MLP neurons of a small language model. Each row is named by its layer, matrix (up: input weights) and neuron, and shows model dimensions 192-255. Each number is 50 + 12 x the weight over its row's rms, rounded and kept within 0 to 99.
After each neuron's rows, "fires on" lists the tokens most often at its 100 highest values on Wikipedia text that the model never trained on.

L9.up352:66 59 40 36 62 48 71 54 56 36 41 34 53 63 38 49 17 60 42 44 66 61 49 63 71 68 40 55 65 44 84 60 48 29 52 38 40 52 43 36 36 78 51 48 35 33 46 37 60 60 40 51 48 49 47 42 41 38 57 50 50 54 49 49
fires on: "a", " La", "la", " la"

L8.up1255:53 41 69 55 64 29 47 56 53 31 25 48 58 50 50 61 42 67 50 53 47 61 77 48 48 55 57 59 40 53 50 41 58 57 60 53 38 53 51 50 46 67 80 49 44 61 60 47 47 63 50 30 64 24 48 42 54 25 70 56 39 58 53 57
fires on: " of", " have", " has", " only"

L9.up1749:50 59 32 45 65 46 73 57 74 68 54 39 71 65 38 37 31 65 48 48 42 42 49 51 57 46 53 33 40 53 20 42 41 38 61 60 47 26 44 49 37 30 59 46 43 30 64 60 54 58 49 45 45 38 62 34 40 58 60 34 47 31 43 45
fires on: " L", " in", " Mar"

L8.up465:49 44 49 42 63 46 62 58 57 26 41 48 57 33 62 58 68 51 26 58 62 38 53 51 55 47 55 48 48 46 30 37 53 51 38 44 45 56 48 48 39 55 47 47 39 45 48 57 71 67 67 65 42 47 39 28 43 71 42 65 56 22 57 42
fires on: " was", " Fre", " had", " is", " Fil", " her"

L9.up282:35 42 32 68 51 58 47 46 39 35 52 63 51 57 34 35 36 49 36 41 32 40 54 68 69 55 61 25 49 56 28 52 49 51 45 78 54 67 35 64 65 35 40 38 72 45 36 34 70 73 46 41 63 50 63 41 44 54 38 54 68 79 49 42
fires on: " p", " m", "p", "-", " mi", " km"

L8.up888:49 54 62 60 69 50 55 59 56 64 45 50 47 45 44 49 74 54 64 60 72 63 39 43 40 53 65 53 45 59 50 31 85 65 42 52 50 26 72 61 38 20 46 48 59 62 51 74 67 66 67 36 57 37 49 57 61 67 42 52 48 34 45 40
fires on: " in", ",", ".", " of", " from", " |"

L9.up1512:55 49 35 59 55 32 61 48 62 55 45 44 55 36 67 54 36 59 61 42 48 52 43 47 43 65 41 57 59 66 66 32 62 36 35 24 32 66 34 46 52 60 21 50 32 61 50 44 69 44 53 66 59 53 55 38 37 64 41 70 44 38 63 46
fires on: " on", "On", ":", " 22"

L8.up567:40 55 37 60 56 70 55 43 40 49 42 49 70 56 48 55 60 26 48 51 71 55 76 26 45 56 45 52 32 55 51 55 47 61 44 39 71 49 49 51 35 47 62 53 28 51 37 41 43 44 47 46 35 44 57 64 66 43 44 56 58 59 43 55
fires on: " for", " as", " is", " was", " to", " of"

L9.up1352:59 49 39 60 72 30 52 58 58 31 57 44 47 51 48 44 60 50 51 53 67 72 60 64 56 57 44 48 29 63 46 66 58 42 39 39 52 39 59 59 50 51 41 51 53 37 50 48 57 53 38 51 31 66 58 59 54 44 74 30 37 34 41 77
fires on: " No", "s", "t", "p", "c", "g"

L9.up486:38 54 65 61 50 53 48 58 42 45 37 29 42 52 56 83 38 61 45 42 53 55 42 50 45 62 43 49 52 31 96 52 43 52 61 25 52 31 44 68 20 28 52 34 59 68 59 58 55 47 40 37 56 40 32 49 34 65 56 33 49 64 52 51
fires on: " they", " who", " to", " I", "I", " Y"

L8.up598:42 38 46 38 42 48 54 37 56 41 68 54 62 51 31 40 46 56 59 30 33 38 62 51 63 52 51 62 45 52 46 27 39 62 56 94 42 60 39 52 47 44 51 56 46 54 40 65 52 43 61 39 62 61 43 52 46 61 33 44 57 44 56 58
fires on: " (", "–", " to", " L", "ram", " /"

L8.up2015:58 59 37 48 62 47 78 39 58 50 54 68 67 37 32 44 43 41 47 51 60 52 47 48 32 49 57 60 60 33 45 40 38 52 37 60 60 69 78 62 48 60 70 58 36 41 59 42 66 28 16 55 55 41 25 37 31 57 44 61 56 63 26 61
fires on: "A", " a", " more", " 18", " Business"

L8.up918:26 42 55 42 72 60 58 59 40 57 43 49 49 57 32 51 60 56 61 43 52 69 41 64 33 58 55 58 49 49 53 57 69 76 50 66 55 45 42 47 38 37 46 42 50 47 50 52 80 53 54 31 37 39 62 56 58 47 49 67 22 30 72 46
fires on: ","

L9.up98:57 41 50 40 45 48 62 64 53 53 35 54 36 36 63 55 27 42 50 45 55 59 59 53 53 59 54 58 28 58 84 65 61 41 65 30 60 48 35 52 57 56 37 09 48 70 52 66 37 61 33 47 44 50 53 46 51 58 29 47 45 36 55 60
fires on: ",", " who", " then", " they", " he", " co"

L8.up1745:63 36 65 33 56 51 35 54 45 35 50 39 80 51 63 46 51 29 46 49 51 58 28 38 64 44 48 60 39 66 49 50 37 57 53 47 83 58 77 40 51 41 45 59 65 64 55 87 45 45 62 57 20 39 38 38 71 34 52 29 42 32 63 54
fires on: " from", " From", " o", "igg", "From"

L8.up5:41 55 53 52 46 38 29 49 56 37 71 45 50 72 39 50 39 34 43 44 62 58 34 40 70 47 50 73 53 64 57 61 47 53 55 52 49 58 48 63 37 51 38 81 56 47 68 63 56 36 33 58 34 49 58 35 30 42 48 45 49 37 75 60
fires on: " 1", "198", " (", "19"

L8.up814:46 43 61 58 58 61 45 42 31 56 43 55 40 29 44 58 51 48 35 52 30 32 60 40 53 34 45 48 43 77 35 49 53 42 23 43 55 53 36 46 57 27 74 80 52 50 18 39 63 50 24 51 55 64 43 38 34 23 55 42 62 46 36 66
fires on: " m", " imm", " d", "m"

L8.up196:45 61 48 28 35 70 62 58 65 19 41 43 44 48 44 38 57 34 59 52 22 53 45 55 38 57 68 65 53 31 51 71 48 58 37 26 38 46 35 28 32 43 35 42 41 56 51 56 25 27 37 63 46 53 46 39 40 38 54 56 53 75 43 50
fires on: "\n", " |", " ("

L9.up1528:32 45 60 48 75 53 49 44 65 55 55 69 42 53 62 48 53 69 44 51 71 50 52 50 54 44 74 53 43 37 46 33 59 70 49 55 58 63 43 63 27 73 44 48 73 28 49 57 72 34 36 58 39 41 58 66 38 45 46 44 28 38 64 40
fires on: ","

L9.up199:74 51 43 69 56 45 38 56 63 52 41 29 25 56 51 59 65 47 22 34 54 49 50 36 41 50 67 57 45 63 40 45 35 43 42 31 39 41 42 45 49 53 36 46 50 47 56 65 65 46 53 48 71 43 39 64 62 41 59 44 51 51 45 47
fires on: " his", " the", "'s", " The"

L8.up1408:50 62 42 71 57 50 30 50 54 81 51 61 66 47 52 44 30 40 68 52 58 54 42 31 52 59 50 42 67 57 64 67 58 60 56 43 54 53 52 62 46 42 56 46 62 35 57 48 59 72 50 44 57 44 59 64 36 44 55 49 49 50 53 21
fires on: " in", " on", " 18", "19", "born", ":"

L9.up271:48 51 67 68 58 41 49 46 71 55 53 50 60 54 38 53 68 48 54 33 60 38 33 35 43 51 39 39 66 46 62 55 62 61 55 60 36 46 78 39 62 39 49 39 44 65 66 62 46 43 51 38 50 40 40 68 54 40 50 59 56 35 50 39
fires on: " |", ",", " the", ":", " of", "-"

L8.up446:54 65 60 58 50 43 45 35 63 52 59 33 49 39 40 42 71 59 56 18 56 46 46 43 49 49 66 65 63 58 76 23 61 58 44 69 74 55 59 46 60 49 64 30 50 44 48 46 42 43 44 60 35 32 28 61 61 63 45 56 26 54 57 40
fires on: " by", " of", " in", " and", " with", " from"

L9.up1555:53 36 74 56 24 56 57 15 61 62 63 49 54 44 62 48 23 47 52 52 51 59 46 33 65 51 64 78 40 53 56 40 51 52 52 57 46 48 51 29 57 49 41 49 37 69 63 49 51 57 55 68 72 57 28 45 38 53 56 56 50 45 45 64
fires on: " (", " \"", "\\", " (\"", "\n", "—"

L9.up1482:47 58 49 60 50 32 46 74 36 49 65 14 65 47 50 75 35 45 54 52 55 41 48 64 39 34 65 45 45 38 55 51 57 55 24 37 35 46 43 28 36 46 31 57 60 36 41 62 43 56 39 48 58 37 57 46 39 65 41 43 65 66 45 20
fires on: " d", " D", "B", " 100"

L8.up285:58 32 72 53 57 70 48 47 36 45 70 41 36 45 42 56 63 69 25 43 58 44 29 58 29 47 64 60 54 52 40 59 54 39 42 51 58 43 56 61 52 63 46 50 46 59 69 50 16 29 43 63 55 44 62 42 55 41 34 40 52 71 50 43
fires on: ",", " (", "—", "-", " Re"

L9.up459:60 51 55 46 39 54 57 49 50 50 70 24 26 53 62 58 49 58 42 40 41 58 45 42 67 57 55 55 42 53 59 50 52 65 69 47 48 67 48 24 54 51 50 56 41 48 58 61 48 73 43 67 69 72 37 56 46 59 57 64 53 67 56 73
fires on: "\n", " ("

L9.up1582:40 44 63 63 68 43 40 66 54 31 45 42 47 48 55 50 38 48 46 62 37 50 48 42 48 35 67 49 32 41 45 46 47 80 59 59 62 47 71 71 42 58 52 55 64 48 38 32 65 51 61 51 44 62 57 54 53 52 52 32 42 39 45 40
fires on: " |", ":", ",", ".", "′"

L8.up532:49 51 52 57 38 50 43 40 73 41 63 66 62 51 51 57 38 59 42 40 42 58 59 48 50 65 54 62 39 31 47 54 63 40 60 62 39 57 53 32 45 49 39 51 54 54 46 53 71 60 55 40 56 52 59 64 43 54 22 51 45 55 37 61
fires on: " and", ",", " ", " or", " se"

L9.up528:55 45 47 37 41 52 31 50 34 43 53 26 57 62 25 45 19 60 45 39 38 56 65 61 48 34 68 48 37 41 59 43 55 41 47 60 46 32 35 50 36 70 47 30 47 61 53 51 64 67 75 20 47 47 48 37 40 57 52 58 54 46 61 45
fires on: " L", "L", " l", " s"

L8.up993:20 68 62 50 58 52 58 26 69 53 28 32 37 20 53 54 13 55 25 17 31 38 41 59 45 42 40 52 45 56 55 51 37 67 49 81 66 49 31 61 47 46 45 59 69 56 51 36 45 59 47 47 67 55 39 63 68 40 56 56 48 41 60 43
fires on: " h", "h", "sh", "-", " sh", " Sh"

L8.up1865:52 59 39 52 64 58 48 62 60 45 50 52 50 58 77 53 25 54 28 33 52 57 59 41 63 57 27 39 45 39 69 51 74 58 52 55 43 43 42 59 52 46 56 39 50 72 38 47 49 59 42 45 60 51 49 44 48 75 32 49 59 47 47 54
fires on: " M", " and", ",", " &"

L9.up521:60 65 72 42 75 50 40 42 46 45 54 35 53 43 63 39 47 43 38 44 47 44 44 65 42 38 43 32 35 56 57 80 16 55 60 52 66 47 73 55 50 52 59 65 71 43 40 53 38 51 38 57 34 46 55 45 61 58 38 49 53 45 46 45
fires on: ".", "'", "-", ":", " have", " 3"

L8.up1894:29 26 62 49 59 41 50 27 52 46 46 51 64 32 49 52 51 52 36 60 50 49 66 59 57 47 59 66 60 63 58 30 61 58 55 48 44 44 51 46 46 65 66 43 57 59 52 61 49 17 41 34 53 64 37 75 43 66 78 43 54 42 48 58
fires on: " under", " per", " at", " By", " to", " by"

L8.up1785:50 38 64 56 50 53 38 27 60 51 50 56 35 58 62 60 46 62 40 39 50 39 37 41 51 38 65 34 44 55 55 55 39 50 59 45 50 54 55 49 29 51 73 50 42 38 63 38 51 59 56 40 32 38 48 36 46 38 51 64 73 48 58 44
fires on: " C", " chart"

L9.up1054:65 50 41 67 60 46 63 61 33 65 75 70 50 36 61 57 49 42 52 43 52 69 59 53 34 32 46 36 58 43 66 45 68 50 65 50 47 44 39 28 52 32 52 34 52 73 61 43 46 81 44 35 39 24 56 56 39 66 30 36 65 29 52 57
fires on: " who", " he", " and", " it", " they", " which"

L8.up371:58 50 46 55 57 40 49 42 56 42 47 50 48 47 28 36 49 58 50 52 55 64 49 48 48 38 74 51 53 58 56 37 60 63 50 17 63 59 36 30 44 49 67 36 37 60 47 67 59 36 45 43 55 47 58 76 59 45 40 65 59 38 47 51
fires on: " un", "-", "'"

L9.up452:54 65 54 43 63 35 55 18 75 42 45 30 44 44 47 45 41 63 41 32 62 38 48 56 52 45 43 52 51 55 51 52 51 65 61 75 46 56 62 54 56 52 57 39 69 34 36 57 73 51 50 46 74 40 45 62 41 52 48 50 63 52 46 29
fires on: " of", "-", ".", " and", ",", "/"

L9.up1355:31 58 57 19 58 36 45 33 40 46 40 49 74 40 38 37 45 48 36 51 32 53 56 52 39 61 48 32 19 69 48 27 56 43 43 67 26 47 57 55 54 33 64 50 51 59 56 54 70 68 45 44 49 46 49 36 61 47 50 52 42 44 48 65
fires on: " H", " |", " in", " L", " (", "H"

L9.up186:63 49 43 56 43 40 48 63 75 55 51 41 30 64 39 57 53 54 35 31 66 68 45 69 70 43 44 52 49 55 54 36 75 62 62 41 35 47 48 38 56 72 43 40 66 50 49 76 34 65 68 37 58 66 33 54 41 40 42 66 58 45 37 26
fires on: " the", "'s", " JPN", " born", " former"

L8.up1497:40 67 63 54 72 50 57 46 61 50 46 41 53 60 58 65 47 50 21 49 45 45 50 56 43 54 74 43 53 72 38 47 45 53 54 29 59 30 35 54 56 59 55 52 34 42 51 75 53 62 55 53 45 47 31 55 43 52 61 47 57 59 50 57
fires on: ".", " and", " Ed", "-", " Richard", " John"

L9.up1477:54 38 51 43 26 54 65 45 48 56 52 42 50 55 60 47 63 51 59 34 49 62 49 48 57 44 42 50 29 51 50 51 63 58 52 44 71 56 55 33 45 41 46 47 53 59 58 40 43 57 61 14 38 43 54 26 44 52 41 63 68 52 52 69
fires on: " ", " ex", " con", " sub"

L8.up463:49 41 54 45 40 38 70 47 35 14 42 63 55 50 44 40 67 53 29 58 26 65 57 28 36 57 62 42 53 44 32 56 35 40 63 51 54 56 44 64 45 53 44 55 52 41 47 36 44 71 53 35 47 37 52 34 53 44 56 50 86 58 51 68
fires on: " |", "og", ";", "|", "\n"

L9.up1726:50 71 58 65 51 29 35 53 56 64 67 58 34 54 64 50 42 43 55 21 48 80 48 57 62 46 47 30 54 58 64 39 82 73 53 51 63 38 44 44 55 49 65 42 54 64 45 27 66 53 41 66 47 45 48 43 56 56 60 66 62 40 32 47
fires on: " |", ",", " and", " of", " to", " by"

L8.up48:78 91 52 59 62 47 53 53 66 58 48 79 50 39 57 56 56 44 30 54 37 48 55 67 36 56 54 52 57 60 47 51 78 60 54 68 63 64 56 40 73 45 62 52 47 32 63 64 58 44 26 75 67 42 49 59 46 55 49 52 67 49 59 51
fires on: ",", " a", " 18", "18", " was"

L8.up899:49 45 72 57 58 44 45 55 66 63 76 35 46 69 21 57 40 43 40 55 62 40 45 62 65 58 48 52 56 25 52 50 36 54 65 56 48 66 50 42 44 76 39 35 42 41 40 45 44 73 32 42 55 56 42 57 55 49 41 55 30 51 54 54
fires on: "e", " La", "a", "o", " Be", " re"

L8.up1070:37 42 53 42 57 40 46 40 69 55 35 39 52 54 48 55 51 62 50 27 54 47 37 48 48 53 42 51 43 34 27 60 62 66 51 66 49 74 60 48 53 42 21 59 49 52 52 50 34 31 49 47 77 27 22 51 70 75 60 77 50 49 47 28
fires on: " Sh", " sh", " came", "c"

L8.up408:61 46 51 48 47 46 57 37 45 43 68 61 70 55 45 34 48 63 60 51 46 36 24 55 48 55 48 66 46 53 57 72 30 40 64 48 55 62 28 64 48 49 38 32 53 49 53 34 43 44 65 43 42 42 39 52 44 68 50 46 81 74 46 53
fires on: ";", " |", " and", " on", "og"

L8.up1046:71 46 50 53 43 32 32 69 61 48 59 61 70 48 35 32 54 25 81 49 47 42 30 35 49 49 52 58 54 47 52 50 55 56 56 25 49 53 62 56 56 47 26 39 55 30 41 39 39 57 53 60 65 44 62 61 23 65 66 49 34 49 72 28
fires on: " in", " to", " from", " on", ":", " –"

L9.up364:67 45 27 27 70 36 47 51 72 58 45 51 37 47 74 55 62 49 63 35 49 65 59 57 40 41 51 55 44 41 52 27 60 51 42 32 43 49 50 54 65 57 40 67 70 48 46 53 53 65 43 46 54 58 51 52 53 41 60 35 33 39 41 29
fires on: " m", "p", "m", "B", "c", "F"

L9.up1455:55 51 47 78 46 42 45 65 79 53 63 50 73 54 56 59 59 49 36 39 36 59 51 45 42 52 51 49 48 51 47 55 55 67 45 42 49 68 44 44 43 49 42 60 80 44 51 53 55 46 66 56 41 48 65 54 54 69 49 46 82 66 60 49
fires on: " (", " p", " B", " D", "d", ","

L8.up712:49 46 45 65 54 33 37 58 69 60 35 54 41 29 36 67 54 60 58 33 27 57 53 28 38 57 46 45 44 35 41 48 77 52 59 60 34 62 66 45 48 65 73 38 54 40 68 46 41 61 48 62 35 44 46 46 65 50 36 32 41 33 61 45
fires on: " f", " K", " t", " even", " T"

L8.up1519:47 49 46 65 39 47 60 35 57 39 68 47 74 48 45 42 26 48 28 32 69 58 52 40 35 55 48 33 46 48 45 56 43 70 51 51 29 48 60 72 44 64 41 56 51 54 68 47 55 72 48 55 64 54 65 43 47 84 50 46 43 34 41 39
fires on: " was", " is", " not", " also", " ("

L8.up1653:69 34 59 51 51 57 38 62 28 41 50 56 46 62 49 45 27 67 50 58 35 65 49 32 70 54 57 47 46 57 40 50 43 73 59 64 20 46 31 50 64 63 57 43 63 64 56 32 79 69 60 49 56 58 61 50 42 37 70 56 47 46 48 56
fires on: "-", " L"

L9.up1154:73 28 44 60 21 44 48 53 35 44 41 47 60 55 57 76 69 59 52 47 58 48 50 47 56 57 52 49 46 34 44 57 50 62 40 48 52 62 62 53 45 30 62 46 41 31 49 63 65 60 72 42 55 57 66 46 31 44 50 63 12 51 45 75
fires on: " St", " R", "St", "st"

L8.up543:40 28 43 76 59 43 64 47 68 48 55 45 54 45 45 52 70 74 50 41 45 72 52 49 49 47 41 39 85 48 62 51 64 38 40 50 40 60 44 61 62 40 75 34 21 31 45 48 52 40 60 43 44 50 53 71 42 47 62 58 32 61 63 55
fires on: " St", "st", " st", "St"

L9.up1288:65 75 63 44 43 69 64 40 40 45 25 36 44 69 55 51 48 38 65 40 56 50 35 28 72 29 44 45 44 52 48 53 66 56 50 58 50 68 52 62 56 70 59 57 37 40 74 56 48 37 57 53 56 42 58 58 48 43 46 66 36 39 67 48
fires on: ".", "ris", "us", " of", " |", "'s"

L8.up1714:19 63 54 55 70 52 53 55 36 45 34 53 40 55 74 56 52 67 64 48 35 51 49 28 58 51 57 49 41 65 60 39 43 61 53 47 72 52 56 35 50 57 49 43 74 50 39 67 37 65 56 32 50 54 71 32 47 63 33 19 32 45 56 36
fires on: ".", " William", "us", ":", "ly"

L9.up341:51 41 48 33 41 71 61 46 60 39 40 49 43 30 83 55 59 31 55 37 33 50 47 50 47 72 54 62 75 28 49 61 43 76 32 56 49 53 50 45 62 62 49 43 53 58 72 65 40 41 46 67 35 41 30 48 53 44 43 53 31 37 56 41
fires on: " |", " York", "72", " 2020", "R", ")"

L9.up1483:51 58 42 56 39 42 70 57 54 51 60 59 34 69 55 40 54 42 37 57 53 61 58 66 52 61 54 72 82 56 83 38 70 64 72 49 24 45 54 50 40 33 64 53 49 15 45 65 37 39 51 62 62 29 45 51 61 31 50 36 64 42 51 52
fires on: "-", " the", " d", " early", "h", " Ch"

L8.up1874:45 57 46 69 50 75 37 62 45 61 62 46 56 35 58 50 49 64 43 44 59 45 56 40 55 65 47 26 48 54 44 46 47 50 34 47 40 35 67 80 38 41 61 51 49 47 37 60 74 26 54 65 51 52 34 43 18 49 45 49 64 59 52 72
fires on: " m", " M"

L9.up1412:29 66 49 60 48 57 57 57 71 59 65 59 67 41 53 65 37 64 35 64 49 42 82 62 56 47 56 41 44 64 57 40 53 60 56 43 43 65 51 49 59 29 40 46 42 61 66 61 62 54 63 35 59 71 44 48 31 42 39 35 59 49 37 50
fires on: " (", "-", "(", "/"

L8.up33:45 48 45 53 50 15 50 50 56 45 56 38 55 65 53 53 51 65 48 33 46 63 49 56 63 57 35 28 56 39 74 62 53 52 59 58 46 55 44 49 76 57 72 50 53 46 27 43 57 35 67 44 39 78 70 46 52 45 69 47 43 34 48 49
fires on: " St", " st", "st", " R", "R", "St"

L8.up1276:45 68 48 70 61 59 62 62 44 59 62 63 58 29 29 53 48 57 44 65 57 50 53 63 33 52 24 52 61 17 56 88 24 62 63 51 43 76 34 58 75 48 57 45 36 60 21 65 50 44 50 48 57 50 58 57 34 36 67 60 45 63 65 37
fires on: " st", " St", " d"

L9.up601:63 49 46 45 50 39 63 63 38 51 37 53 41 27 50 48 52 30 39 38 48 69 69 31 46 46 54 32 56 65 62 45 65 50 44 40 37 62 43 26 65 47 53 27 75 67 47 42 28 69 12 16 53 31 51 43 57 52 45 14 56 32 45 71
fires on: " he", " they", " she", " who"

L9.up1828:56 50 59 53 56 45 58 67 52 62 29 41 50 43 43 56 42 43 58 57 23 49 61 42 44 55 56 46 31 50 61 48 10 44 61 44 59 46 53 39 52 34 31 60 40 56 52 71 66 49 35 61 56 58 57 51 39 32 59 50 39 33 47 30
fires on: " d", " p", " P", " R", " b", " meas"

L8.up2025:48 24 39 49 55 49 31 37 46 51 48 51 44 54 27 40 60 57 44 62 56 50 57 41 64 42 67 55 46 60 59 43 56 55 52 42 45 50 21 29 53 50 57 57 44 67 38 44 57 56 53 44 58 61 55 38 59 43 54 48 41 47 38 44
fires on: " re", "ab", "-", " Mar", "av"

L8.up1992:61 35 72 43 58 60 41 48 47 49 68 48 36 27 46 43 65 57 42 37 57 65 17 71 52 46 47 55 50 35 28 44 61 65 66 29 54 52 41 42 46 56 46 36 52 43 36 49 64 43 30 49 77 47 52 50 38 40 72 47 37 41 48 55
fires on: ":", ",", "/", " number", "-"

L9.up1891:46 37 45 65 69 51 57 58 45 58 67 43 41 53 44 50 36 46 30 45 42 56 53 41 52 74 47 58 40 54 66 46 45 53 56 59 22 53 56 50 53 62 54 47 49 23 41 56 77 91 40 57 58 49 42 36 33 49 66 26 36 52 51 47
fires on: "a", " La", "o", " Ba", "i", " Ko"

L8.up2031:60 54 47 69 45 54 46 65 50 54 45 57 39 50 55 49 23 63 71 46 51 33 53 38 45 46 52 58 56 47 50 40 53 56 24 36 48 49 37 54 47 42 30 57 50 50 43 50 56 37 58 51 55 61 52 48 29 49 54 59 67 37 64 29
fires on: " on", "On", " 2"

L8.up1416:48 52 58 35 57 44 66 59 61 44 50 37 37 46 30 61 61 65 41 30 30 56 57 69 50 52 40 29 53 55 52 38 48 64 42 47 40 32 36 69 44 65 44 45 56 53 25 41 56 35 42 52 34 63 49 41 33 39 42 39 52 51 47 65
fires on: " M", " m", "M", "m", " rem"

L9.up1673:57 58 37 46 57 52 63 65 50 45 54 50 56 46 40 57 55 59 27 50 57 35 46 45 47 40 46 33 72 60 32 50 47 48 45 58 49 32 43 63 46 47 50 59 63 53 62 57 55 42 52 55 44 37 57 70 42 47 42 63 56 43 38 69
fires on: " v", " V", " t", " m"

L9.up1203:40 70 54 54 58 40 39 55 50 33 45 31 60 34 71 53 60 55 62 71 40 53 55 75 67 43 53 58 25 38 45 48 59 46 37 47 40 63 31 45 34 50 39 40 23 57 63 36 54 47 33 57 47 67 56 45 54 42 53 43 72 65 69 45
fires on: " S", " s", " =", " d", " D"

L8.up796:71 62 59 82 36 42 64 41 63 53 49 67 73 47 53 70 35 57 48 56 60 16 52 45 30 45 55 77 66 34 51 61 45 75 37 44 37 44 42 42 43 56 65 54 47 41 54 60 63 34 46 59 37 41 64 65 59 55 65 61 76 46 53 46
fires on: ",", " B", " E", ")", " C"

L8.up205:43 61 36 50 59 57 69 45 22 39 43 39 60 62 53 61 60 49 58 54 48 53 58 32 53 53 51 52 51 42 71 33 56 47 62 57 35 50 52 42 43 57 66 63 38 62 64 55 48 62 51 29 56 35 57 49 84 51 63 78 46 37 43 63
fires on: " of", " for", " who"

L9.up396:47 50 53 53 59 67 62 58 46 62 65 52 59 50 48 57 53 49 35 67 41 68 60 70 49 64 70 56 47 46 45 34 50 56 65 41 53 56 52 57 53 29 62 48 48 42 57 63 45 55 37 57 65 27 44 54 36 44 54 46 40 46 43 36
fires on: "-", " (", ".", "th", " \"", " pre"

L8.up695:74 50 79 35 60 24 45 39 53 53 46 50 45 65 50 37 65 64 34 50 55 58 44 32 44 66 49 60 45 75 55 49 57 56 46 33 55 40 65 51 73 50 66 24 58 54 80 53 51 48 60 40 44 41 48 71 56 45 63 52 27 30 51 40
fires on: " against", " to", " and", " of", "w"

L9.up1354:61 58 50 50 40 61 52 58 43 43 58 37 51 89 45 58 44 76 56 50 55 87 53 57 67 63 42 46 48 55 50 45 52 60 51 59 46 43 29 60 33 59 50 56 56 39 62 31 55 50 71 46 58 45 54 57 54 51 54 53 45 43 42 68
fires on: " L", " research", ":", " b", " his", "o"

L9.up1773:58 71 33 70 55 50 45 48 19 40 41 62 31 40 64 55 58 48 59 57 41 66 76 46 51 51 45 47 71 58 69 48 53 36 72 38 53 23 37 32 78 36 59 17 61 40 54 52 40 58 41 33 52 36 50 36 55 40 40 57 72 49 67 54
fires on: " they", " It", " who", " it", " he", " would"

L8.up994:60 50 42 50 49 69 41 54 65 50 57 55 74 61 34 32 69 56 46 28 40 32 72 36 48 64 30 35 54 52 62 58 56 37 41 34 52 56 46 70 58 70 72 40 40 50 25 54 63 42 46 43 38 47 69 38 46 26 39 44 48 42 41 45
fires on: "'s", " the", " its", "'"